MLP neurons of a small language model. Each row is named by its layer, matrix (gate and up: input weights) and neuron, and shows model dimensions 400-527. Each number is 500 + 50 x the weight over its row's rms, rounded and kept within 0 to 999. Numbers have three digits each. A neuron's up and down rows have the sign that makes its largest values positive.
After each neuron's rows, "fires on" lists the tokens most often at its 100 highest values on Wikipedia text that the model never trained on.

L2.gate487:567457492457500445440474470482540467406527488547535545506478563473435508491484477481538535552474527507505581538351534523437492451524495486528551486481536539475559482539451605486512532475492543457562515536522522503566456381496499428560502423452459508593534540432432364540555477514446449534565501442482537450406524421536559459457469519446525535519428482445608466547536493462552530492489
L2.up487:546599491505493409467475544547562366640512446503578500466485534519496474599472459488491530493485517393501493502404501541496526522512554529458443380488490570469436577478488560555536527490530575473553516519521490524499431516433530564473523477426428486476493431516418446559437371517482532478439526436500612442445487487469549570497491514478474503440486483552500502441498476475492591471488
fires on: "r", "h", " A", "t", "or", "s"

L2.gate1203:439366482574543440481620532503552446499510624522473605461523474547555463420581583487494472603463496504480504563460463601543587477507467508509464506499509417466383502537533526589543526541436396546444496468397552474488571526564493467412485526372489405448414487524520403537564558511495453510510562513517499579519530480489497456575481587448527453526511509459405526584485574526504521557514
L2.up1203:448498514519563520513465523592501453465522462541553486524554435497507400541496477541557470547560496514571439442479428541455550436497445431461515461509558491483514495459435510474464454517500434607569550504509519468535444446436576443489581520480467480399499527421478460562608436502497497446445486472515524506483503490599423484523549408450503452513487464524406473534444469535492391554566
fires on: "ell", "al", "p", "all", "as", "ap"

L2.gate1775:482678456496508469514470551547546525576610484505490425503441544421461461492693448485501495501524502520531547476493479517462472517500478526574443507550477465456487509571530503515496515515529523441490544551431509532384517495500541475568402535475484502506505506515558472533533528499472540563457574343587479367486536543528395428460548512433528491482475455522544502577383445561458452512517
L2.up1775:500571461635541365493522521465469478563532411551497547407559439469546523487521444467444558467607463516426550493523546480557500434490508521522530503462502565509540514521453496504570561502481439471503519452459405576495527506467517488438431517519506509542499540646467482555356450596556533446484536444508477500468535578493463479596443474503522522416451612543570472439534537501522491407500
fires on: " for", " from", "o", "on", "er", "ong"

L2.gate1641:507581523490496498587522513520469473456410477472544380437457430446368481493640402434570538524447541550377534477549490489531595538486437556431571445544463527607455560435470453480439499486503569511422539553500525576526468447491542545558578502659469564443534503475471525542428534455500514548496449399535522447443502443518545528552467560625580536539470505502508521549375458464491386548522
L2.up1641:510557497531490514532459443553432441583419480428564462465481341543451459393655467503576567592514583526458524517588414515540569530567518402529474493431410489485514508527506511467475491516510574502519498499577510501542584461396548538476536519541508499413482530492556487481449542460507570536455391516506441603497490438570555489564433530545522499527539523545490503473418579355612473421564
fires on: "i", "o", "ri", " Andrea", "ani", "ini"

L2.gate651:538506488472456463562471634492469478493514506514553536474534582418442427496486420478463423386468520544531567529493520565452518425453520554474518564392539446397503524416485451569473536461618515493555533523533522565485470463529559499563613536468516505490459528503434528519529406462503602562529560477446523461446473484509500371514494416491363492497431483548533476486504478514534513436455
L2.up651:482529586556495504544493554526527493504462492517601557532474624453488422506498482569447479367567453507522504547501544485511536557499507627407550513479497483501505548478513522478532450424549477468453432574472528540415496504404549461534520412458598484504415494538471458494477400548499491542561524447449510547551532520474491505483497474445485468518469428525608486529491481584562432475365
fires on: " C", " S", " T", "N", " E", " B"

L2.gate666:490523526551502506506505503558494515428504453474517557371464504504508484478432591454486425551472580547544511459417466544535558560476508451540552573565512460451555410504524452522508519543526406460403498500497531444385495437488541439525512534527527463424535444459514505519479548484418494518427479373580465505583543507488531496554442392479507436564512467550463540501527544504537503456456
L2.up666:595427539514516580472526544558531468465443458533522543441528510506460448468495439514488466544436529544592524462467425462386579428483398453448526482536554528497472462546603513530541520406500431546500508545519545437552500530455442504591404511444524526550552444494515474480524498497478475479508588511503456591589491587610555497426503584544534478539501591544484490570437473491448513583443
fires on: ".", ").", " by", "iz"

L2.gate475:502487565392504425569523537521396540540437486431508417461432579528469457545482533514527567412529502377372527600476476517516583449502456554516536477516462507458477486483549442485444444610529510457506520499619574491496528495483617479548467585536351597453511542559514531552402521472525540462520423524595595492483552532453556451408542465520368486482475545504405551491478474503480490529572
L2.up475:516480641441485478515454522508358547577448507434490474469419541541484533491491553508579658445507419443440533544476465498524575385546508556528494487522424479530515405577565505441530434525499513387487522464596557524550556579515468520456458540514470521523579556530509538533514503440519557448541427578553513474488516554527557470474491485529512508537533502471539514461553552363494508505537
fires on: "w", " such", "o", "m", "ho", "um"

L2.gate211:433553470494515449430445562537528424474534469512461471491506533559477487441585480513456469497503472589528571560478436542464493530516435457495519524433426520467556505544580587570544539638461447483445550567481453568436472528535546453535452487453550514513459521544425502516518540455523445684500504442509520417471557481486443627512476571426486513450483443476563483522402501691424475498459
L2.up211:520541439504555434521455435539505389484544499482561421511527479494473523518523523499550547501501404635429554459468469540426511443553448394523570454415462561458617495436470498434573387512395542530429562478517486505533497511549439489437474499464503481489522465646448454473517569501502492531525496544581410527459474449495499536549479555513516539368594549493496457402570516491541624541504
fires on: "==", "here", " As", " as", "="

L2.gate925:482459511564446531578510475467468485416532597604485495443471444489450433462461447435542517522574598451567578529527556492512471463468469558557550569533548483394519532531532621530562567537529415486482439457413528556527534469485530563564561496401519493524445466507374543509558524451546521450522551401433511493526500519597569488460513364450554558508514553427478385435504546491496534612559
L2.up925:604484534603495537474516424422442423495469558478496559466480430519449413444388452542494500526574550485549502542519497527470552407496493548508498522471519528502501508591603536521557524498500433518521456416465499533462558536483554531456448411478542437551427503531428517470569534501500556492484589493458431487507506439623565505413511437496621545565530484450526451545514584519515558477530
fires on: " South", "al", " Arab", "b", " North", " racial"